{
  "vocab_size": 3014,
  "norm_place": "pre",
  "rope_base": 10000.0,
  "qk_norm": true,
  "optimizer": "adamw"
}
MLP neurons of a small language model. Each row is named by its layer, matrix (down: output weights) and neuron, and shows model dimensions 96-191. Each number is 128 + 24 x the weight over its row's rms, rounded and kept within 0 to 255. Numbers have three digits each. A neuron's up and down rows have the sign that makes its largest values positive.
A block is one neuron, or neurons of one layer that tend to fire together. Before each block is what it responds to, as a language model described it from the Wikipedia text at the highest values.

Responds to: Second piece of split words. Word-internal fragments right after a short opening piece in words split into several tokens, such as inc|ent|ives, M|ack|ey, Comp|re|hensive, plus partial CJK characters.
L10.down48:164157124122132127125155143155127115117127108157140133149142125116163136155126103089125139150150142164129151129178137140147099132146123106113107137086151121140097158128152103125104102131149130113159145103148131100135162155137152125165175111109104150117120170139129115123110202135152136155
L10.down83:121087122178159134101128146150121147136097111110107153093141142171111183128062122165145139084177122123201093127090146134093150150109102133120138125114105108124143124122101121105156127149135097185117087142085081119132159114125111119142118098141148140088134114100152137152133110139109133102
L10.down154:185117135119118160155170120154104118134128167112134118148110140122116117113119082141136074159134127105067140185111107096176115113156123151132143111096141081147144141117108164111125103100140085147153143132108156108155104125121098153084147144102151089123182117111141121117143120127149133130
L10.down209:138136175124164114134108147126132128137147081129129164106162149101085120152106149074135129124104112156066123108134156108170123170100136151119116107128135149105153184138140174117109118132145149126067103134136121163148108128135100123126133160106133139139137093164112085148128121134117132126
L10.down268:118101150132176119129153113139116106151157113153115149113134115131107141129111167145151107115160147120124162117137148117157156120116106139177152130142133160084153101115135131062121125169103127099144142144149124124146127114122126158148103095178150122139101134131097131088112109103197125122
L10.down274:114082183163131123137161167109155172088086127144153108115125137123093152127137118139114138169118132118159120048093147143153143127133136129134128131118130118172124121114104077115116109138144127161140128152145152123125096118104130147131093142131122118140138191140126141094123123181118163125
L10.down279:134103148117162167142077142152148111094121137110124104152121176152105092139136106135135126149122129129072119114156148137119133109123125101102174129096102110112159140071137133102135145137116137114124086108134166110172137150152070121114179087102111102148155101104097162101163138106105140118
L10.down286:131177143134124148159119107163161106116119164142116121203112146128145132121121111130107177133142122128090140103114122128131139133101153134131131134138140145208109134172114154129170137136143134148134131110166138141074101134107147149129125156134141141140175088108159128148139175122144128135

Responds to: Table-start pipe token. The opening pipe of a markdown table's first (header) row after a heading or caption, e.g. election, career-statistics and filmography tables; weaker on opening parentheses after titles and mid-word pieces.
L10.down56:121152095147140142116127129112082144123113165107166107132148146118078084151104116119143135105140118106147142152131134116142072099127139172104138151133137111137119108142100120113151145065146117137124126096109173116093177119136119136171149118120120129091158124135126091160120116104103163128
L10.down63:085127063132122137124137120152113143055143130101166126147136114122127182111105109131151113114124145137101108134131100094144109088119123156112153148133085121178121095107153106128117134072103125111140146159119154089130133122133105105092140129138140156168094145103166098124171104122146156120
L10.down239:166151123160117093117130097104149109115157132140117119109142105126124131112112106126111146150158132127045151117069109106112120079155118129173129113108097118163107134127089104182130123121138154137134133110085114098159163140133140159070134098124118129160141127128145132143119137145096099123
L10.down270:106136103157169111162114109079147099118134144165131049114102080136119117132117125108098132150112117074051146112129082145117079097146123111128108122162122109139170111154129111161142151085129134137121078132128109111129120190123130110126111176133101130117188118139151141144134148131145132125
L10.down320:114089144147125125157133149149098104110065089111100126148176145120146131128143136109159160122106105085149148161162107148157103092157176165127093117116158120109134139087095132146179124104120141127122151120095148139133140117126160157135152107143136127178153088094109179162152133091132091113
L10.down326:122130099164167127118103076087127132144150120154169148166138095125139135173105115093082127137170102117143153120112085153095095121143125106105129125152128122138145119098126122118125141100120139146137103135068092103123123175114129171146157110102132113111135156155108096137136174133136133151
L10.down359:141150102133115141053080109144133144126098102151122064138109159130136113107132088137147094126091143133150116105150111155093141100181109167140162139148179138091114150142138116110109147143102156129149132120151128148107111158125133127167154099132105145122133130139137123134167157124118149100
L10.down367:119110087094140129140088114102115087184121122159156130102145110088152130120195161125160065139125151174176153141114116114142154116163107104129137118170147099112080123098120101104086140094163136112151136127100144106128105154137129129101114151110138143152139151102084138137109109111156122127

Responds to: Mid-digits of years. Digit pieces right after the leading 1 of a year, such as 9 or 95 in 1926 or 1952, plus numbers in table cells and scores.
L4.down93:094103129112116143125134145152133137159119141134146144129154125105159131116109153145165140137150142153175127187099102119106106145112126117144108125141154120119104143105163076098141090133099121138105168147145093123155105125135136144145120144175117120077072110140099116105143169153165128160

Responds to: Word-completing second pieces. Second word piece completing a word split after a short initial fragment, often h/H/Wh, as in Wh-ile, wh-ose, h-ole, h-ot, Al-though, g-iving.
L10.down47:131103130141158095137067111104151114132091147169149139133099110151152136120102121101133110171138146153188128121114154118129145149147154077060111156137128125165108129146148102133148087117143112121167095130119085131135150153094073133149099106108109123124155124119138130138107136122150115076
L10.down86:156150134177160129147162144145095127120126089138145150099142128138124189136113122132145157120151170167148159118128126147141125108126127119108131157149148107132163148152148095152119137096100086110136134148128133184127172142148108136174122152154149155131108126130087126113122175159163139161
L10.down117:111140080153140100118103067103140132105110124133140124150156134124119108127130173113093118090107117076105126110107111102105093097119093106159127151104115111084138126182130122111085163148113111118125126137145154132113151097159104152094078110077120082123099136161179162120131098082114116157
L10.down173:117144098113102081144140125130095158124173162127115125110080087074136129150134120139124096131154126134116146157118134128153122146110109108133168126180139102129138080121132095131134124158140158146091144141085122076121116113121095160145150120156119172118116140147158137161125165147113116100
L10.down203:130146122121078139147113100169119145099100134138110116129156098128094150162159074126124129141117130150154205132109133138126097137182138146171131169149153124106133127104081104115180146127168116147154135138177087162182122145134167119091156113113123126102125136158100165140129164119109141153
L10.down234:132101125125145109150161152115145111139130121164149164161133117143110134108133080127128135111114164120110125113158119179115084119115164156123163137110143119072129115106123124129134093154113114150121112107149156152162105111147162082161130122175145135106136127089105158129107168163106080145
L10.down287:135136121102117132122089155142130133103117134144110116136145134126181119135095132126160139126133122106099091155180144143090102148135107085132149095105140092125140109138171111130122129147178063161127138111106105110140110161129093127154128155173114090119106146168102135130132102129144136137
L10.down311:111165197142163103125131109146159128079147137108151117149124095086155128159098133109115158117184124118130124142095150114108123098177123119166164100155127145090146147149129134160169151114115137162115158119099085129128114109126122106106138193159127135152119132089156132128099139154115156113

Responds to: Second word-piece fragments. Short middle pieces of words split after a short first piece like el-, am-, v-, occ-, L-, e.g. el|im|inate, am|b|ition, occ|up|ies, v|amp|ires.
L10.down4:153089112123140134135114111110116138140121130093134143167147161131127188130198116104139149102129158104143125133153120164123165085170143139111167113121183120128125116118124092124139110144177161138118124164108126125103079121156102100149108125086139139138128175191162130103136140115105122113
L10.down157:152131121154096135089137107167096120101135157130157111152129105112078115087136057124172142141115143126143148127195165127132078199128137144142142118143120139145130154123136120125182120127105092104120111144125115134156145119165126101109146109132123121167146151145099107084126121105085141164
L10.down186:156103164112162154146145182150106073132137129134098136121127135135153161120147134169105150176124114086162123118105119147161129154148161151154147125147075101153143131170176120115102097133141097120118142105102111190143148135165131113078132104137110136134122137088112114102141097115123108114
L10.down198:129120113159123124091088174126140165138153146141154136092114148119115191168131160116116168133172167105119156125127094130131079141151111161111157111142140129124155116139117103166148158162110128129150123136120140125150121154096100098081176161148129143089102141168157143122130117134141110098
L10.down248:091103138168131042122111115133161127172068129151120112146128143154140185086156162110147159123147090108154147147146142125118135133076143153116102128169136155150159141110147118091121103142155117124140125127152147138114142133084111132159149126103099099099143129129099136103134133081135130133
L10.down262:105138133100120124128128107092102086105143081134140139141142157097104117150098112120107124110103104137135148132100102094106084107100111097158139141141141177125115116131142070147152133161094128091132138109138112144136168149138130128129116118109097092117100125141137158139145101122116159126
L10.down280:142141134156142143168112128091125141107101140098129125115102140123123126120146090117172090134159108130158147119081098113148115126145119079154138154117130120156132122146128186082118172094106110133119159115074118168123126142106061123125156141105120140137127164152163149110116078110141136142
L10.down365:119150141076156124152120115114129136140064111130118112099149141093131166122115128144147163112115149134176124125164120124118127117180130109104117188111151109103109149133146097162120158111132165143156148114167151181145162141115124145125123158087119128117100135133129147074131141096114160148

Responds to: Mid-word subword fragments. Short word-piece fragments inside a longer word, often names or foreign words, such as Re-al in Camino Real, M-ic-hel, Trans-p-arent.
L10.down3:141180140124146149127142129130126145101165162136121116150144122135176166147112123130120091156122135158039165157160123121180118094148093128150143126104122144135117098143149128105170173121153108171121176120123100138155102105130155142140135130111149110094107143158108116145084126155157087120
L10.down64:148091130091158124155098141096123137110122115124107122139127161106118157116121101094089147203134149092175143147101160142128125143119137133140157169120162105136167134083157174131139123142103144111104116143130143111111145164109140135102148117118118150140122091187089191142128125131140133130
L10.down147:117123114133121158104110134144123153114111109151093111135132110103097176163179108135120110103118137102210151157166150156144128141136101134183139121144130108123115133078164098108125121109130135123122105127156166173144094163165172109130144139124081104104125095155099104129153130131096150158
L10.down184:129162113163141137143102104139151099113124146125147164095098093138105096112147176125119107167140126126065133139127089095109131096110074146122138116114104105104164118136135149137126099115104151073064111138141150121135144127135127120100145158128117121135150189109177153158149126127169135131
L10.down284:114130101126130140186098109098142141161127166151136119095100133184098119129103148128130149112121104163128156075133129177129177118108114140072132129120110100167111097129127107119120137136113126101095162121146115116153150149120140150128125104085082135172142121152186086113128190094124158110
L10.down297:152137134109109137118147147137133090158129143143100074137092135122129139133148155091111107165153123127101162188163138132125154148144191176119160148125116172118145114145126201168166122144139158136126113146102106108092145135127137115142173130135129130123140111128136087147140079133117080149
L10.down314:095125129125082136158127115109131098145151147117143085122132138167170139136116127151109092127177139141179130130150116148125093134176123170159148124132118126085099100085117152102146157116099147153111120098108133118130113157135101132109111126105166093133184107096170142106094155117116118104
L10.down383:162143112120121125156137143118143147110130117123140122118138121126088129139130073137119146154148157134109112108112136118133160099150151137113114142132154101151125144112142093152164124130128116133091121118164110098114141114115083119138135118140145091105142124111125123134166085131149126093

Responds to: Table header separators. Pipe separators between column names in sports and media table headers (Date | Round | Opponent), plus hyphens within dates, ISBNs and compounds, and mid-word pieces like ass, er.
L14.down75:084118172096119071173097104126103149118113131122134089164120137129129071140131111107103119084139159121043156131113163103148121098165110126120116144090125124137128134134148131118137132115106123127082124172106116108138129153082148138093118117157138150108071142100146121112138125156126132121
L14.down81:109128108132106102103149106106148113142152121173146120118155170124127110133154165155125142142143123130022130107101114073120176124111112116138120126135108168106148095186140100128110149111145142155081087121131126079120130145136140144109098046193153085155101138121114128113132134176111138129
L14.down178:090145164125129132119132092148144113162138150157110150150118161143129098143110143137075138120127130085128128125147132147136108133128122122140134116131114127140118160155147136109106114138123118129193120140144118102059110185143139092153102163120143138144083172152111120114090132144164132172
L14.down201:140141136104092088126124140153162136144129134155116143131124128130154090123140143154117095148164145138124116155113153102138139127137150142138123116131164108164108136089100142107114143132147170158125111128116162110120105089114106111142165112112134128118118126123126152121160129150151156126
L14.down259:131100139071122109108089134161116139124125134180156155118098102145121094126190124136131114120128130104147143113094127137105129203134123110113087111088134121136148142120147135132166117130150158129150131133106088129116128158132073103095094122127141102097108116113117125141094085141124118080
L14.down326:160117108151168125100130116102108117094115134139152130127168131097131129126156173134172128062149153169118129133162126144127136129134133135154114138145117138179129127134129132107175128147096122139174118134159150150088121123131143100126088147103089109130111152166128093111099131133111137114
L14.down327:121162109116123111099156154128163147112168151092146135129137124117129137109100109115136112131098084103147180127096120089108120098120097151114114165142162105121120124144130126122170158100159133135148155133120137158131164157164123146138133143124153162131112089162142105132138084133127132128
L14.down334:142129114090139170107095100111153115139142149156097083142118154181087138111170105139107101093109083169111144123122115131127105147141107154091139122113118132135177119121135130180102096156140150144143094103140138130148124092171112116112140109102136090144174113135099103111160153101093125120

Responds to: Word completion after onset. Second piece of a word split after a short consonant-cluster onset like r, tr, br, bl, completing it: tr-ust, Bl-ue, br-and, bro-wn, r-ust.
L10.down78:161146160113133129131083113078154135122115103117133099128160102187144040112111126132120107124111109108157131131172137121154180126143121107131131167136066146128128115118130156077176146067145122073127152106158143132103126126114121089122086106128103124125137145143101099104118148133087117135
L10.down135:152090138119148124138082118136114152149132101177086170118145131131147170138184115149101114130105113135162110121134116158111146126163114165128124084117162097116139118087107157140145153113146125095193106094134127092114143120156112132143144121120101116110103123152146137068174149154123173093
L10.down158:138137116164137124125152132100138112106076191130172117112112100118146144094141107143160119161148113089153116162123147147137164131191102114082096141159117119122140121095105128126162157093110139143137122077120145140122146137147089120142166083067125133078099131150110098109098180142119115126
L10.down174:107123133119116121143129148127118139120066120112111137104114154061188155119128134182111142126105107077160138136135127095163104157158129160132130104100114116114133167145150086217100125106151118121135129131159104125139162112155115107148132141116134111083123120120078162122127131117117135124
L10.down179:153130139153099084175096162131132094142091133106115121128118142125123175128104160102160151126115140144219132095100124101145154136125140113140138119139156128087146097131131094129104127159145114110127110147137165136099149130122141161133139097119130101120123176137105136106127086116116113115
L10.down197:122139129156173130146148186136157094123080125119134123175132118122093215119157123116103094130121167116154142107142092125153125140147092134141140165098092107113138121106115137151115111138145104136113149108113128154143169137126095152159121117129127109151131115141106146114136146120145092112
L10.down259:140152153177142105119167166093169128106111103100121165147103126124157168110161130125121109129131145128210120124135152146125126148143103114158109104153172092108115107153139118124132160144084119138159100117134159163137139108109108108143108121160103111116116126138125119109176126114115127150
L10.down329:114104154127122159143113138150143107114097149127112100114082154127154143140140120166175124102132125094227122077113114096144136131114115120083103088109156132096105116173116101104146077162149151119082154108137115144105112173131094135116119124095116097132124141128133156158125157110156100132

Responds to: Fragments inside rare words. Mostly the q in "sq mi" in infobox density lines, plus middle pieces of foreign names (Tariq, Boscoli, Mi'kmaq) and occasional "they".
L4.down31:098154139140150115173114123096173140163086136104151136131125142139173189107133123136115084143103131111244165114177155124091141147138139129169156154176115104137107147108154155171176112107098103121120150152167135134138125142149120167142122145138100106066175141132152141119117110121104165140

Responds to: Mid-word fragments. Short middle pieces of words split into several tokens, such as ic in su-ic-ide, c in trans-c-endent, ent in tw-ent-y.
L14.down125:108124134139156111131144124166148121144132156120130056134140158152133077083153136143121097105137128141127082116108143127123176147111170142117126137062104109148144121135135142066138089120106056097133111109113102125158123119119132164112156164145125116170171063136147131123129124135129091134
L14.down169:144142096088166127125163089123150115149153130120140121165154097085115090153117130158143121146140128087063118134134088148075124110098100144118120130139112138125113141140140113092143169151122108153079150130068135161076111118117154140113149122148114147073145162150170134108161093120126106098
L14.down181:180099101168159126111127140137122096138131154133127132122154140120154092124119150132121175090144153142195071113191140153116094156116160121113139131142144131139075115134169094131117120103173121154190124118110146126152153157114129112169138108142096153145145134082141085092104138143080141151
L14.down189:103130099129143148105139123145099074114120149146131134091114097136151107148124147138102157153140111101091111112154132150108140097151137080091098200139170116124162163134103119108115175095132111138174124125117110153124150126151154090119122128127147132168156142117165129136118094113147108085
L14.down192:126130127126150145143124094130085153133153114089141156110096118116136185157212123130102105213162156102104162121083096142169115132156187072154131119139099142115092106152082116120129090120102130132103139112139140128109109097115141150132133127175133150141125144154123093110182132117148108151
L14.down236:155122116135102147125143118165104122141115139119150135095164135148093188168155116138164136105116142111195132089146175112171110095123114144101140118124130119128108149133120104154126134126123165131124096152136113112133164099126132132125135175063123091141151114116090139117110131145149129127
L14.down282:160122130149167175153133161123164144101146159143136123128150154130110146134142154142161165128147107142114131122091097163103144153137142115111119167130091141136142134133075117134124142098124155141195123112121145124113210106167150092125127123177122128144164119099135139158104200098125151128
L14.down314:137107177155176140101111086156114158091129150125160099156124103143098156128112127127146114120122139125152120049095176146075140113107121088086135147130145121116146118133114139148195125173157142154135109105143126128114144175122116152168103129150152109131130166128098138144129134150122102143

Responds to: House and institution nouns. Common nouns for places, buildings and organizations, usually after "the", strongest on "house" (household, house band, precinct house), also area, station, church.
L4.down109:094134103142106122138109145138090132094112113113163127121143146112110097127065091108118162131115104081148176075137123151138144102079159152165145121141131148118100081183137153143106121116131130106104120137156124080097125127157142145143159113195123072139096139136111127126065138183154159149

Responds to: Middle digits of numbers. Middle two-digit chunks inside multi-digit numbers, mostly years after a leading 1 (1'90'8, 1'87'7), plus digits after commas or decimal points in tables.
L10.down30:116149124132146114077095132134113138143120115095172158098093162137191155151222137122126110110132143125136140110105144122088108097131141130098129113140105168124097122148152098112073117113157091104104117123152152124094137149093121134128112136122131139121099147149149146152110118142155152152
L10.down85:171100134147150127117118109098067152141116119141163155128158118123133064126134141100147175118123164152089098111151135116133160117113135132130090167154161103126114145101117091120134108108143139111160152103116142116133140159109141166094105173107122181148093162120150129183124113165156141102
L10.down87:138086149122094105135118129078158131115172131124105132135190114102122140103147134117110084173103126125151162132123094114119142116080157133135088113131092151100120117090121142188104115098069135120125142105087138095144116127133148167125136118128139103133114134151180131117106113114156129119
L10.down108:147154149119149126154114164097131078155118117142127103137157140123140149121126159158111104127098107155226089147117124140149111135116127117092105109121108120144094106148120135115151090081123158116119137138130129094146104125109126143139161167148097122139111192133157098090113116127150142120
L10.down189:135155102117126136147107119111120147106127125138150136135120121124139183099120118133092116127119074093163154148121087102136166129144141130063078096127152126143110147143115109094146177106109096110150098115119162134134094099105109163131122165145142157119214141152110175112114133100098198107
L10.down272:148128149157132092160134138141128116098129141135154139120143078120162139139139170135140152176137162138101119112145123104136133077137156120107142107109119111085187115178144131114100155157121136086120082176153135148140114063121111130082120102130117096139144162126160149099121128135133136095
L10.down308:120111130127141138121101127136126100115140171146123070103091074120118070132160114117110113128102173134117133146107146142175105131109130118116097126124087176149103137160133119090157089116150145169125151157134136063153135129084154127158097133120106113137125104150136100135128137129131109134
L10.down355:151141196139118141124143126066114113128099127161155180129099155135158126122110141119129101128090127144164129142113148160104122125135143172097120114126108109087140140127153114162120107093147127121122127100139155119140120145132108114078121136102141138139130171101110124116132147131160131096

Responds to: Word stems before suffixes. Mid-word stem pieces whose word is likely to continue with a suffix, such as profess(or), s-quad(ron), struct(ure), fact(or); weaker on complete nouns like politician and contract.
L4.down249:121151134129136106113137103113141115139108120141108137121130155096108245127156099160138156157116103104215151144142129098139108144128125146149108152146094109151089102111156177110180109113146094123141142131176158119139157123118113110127103114111128135151121123106122132111154118092124161110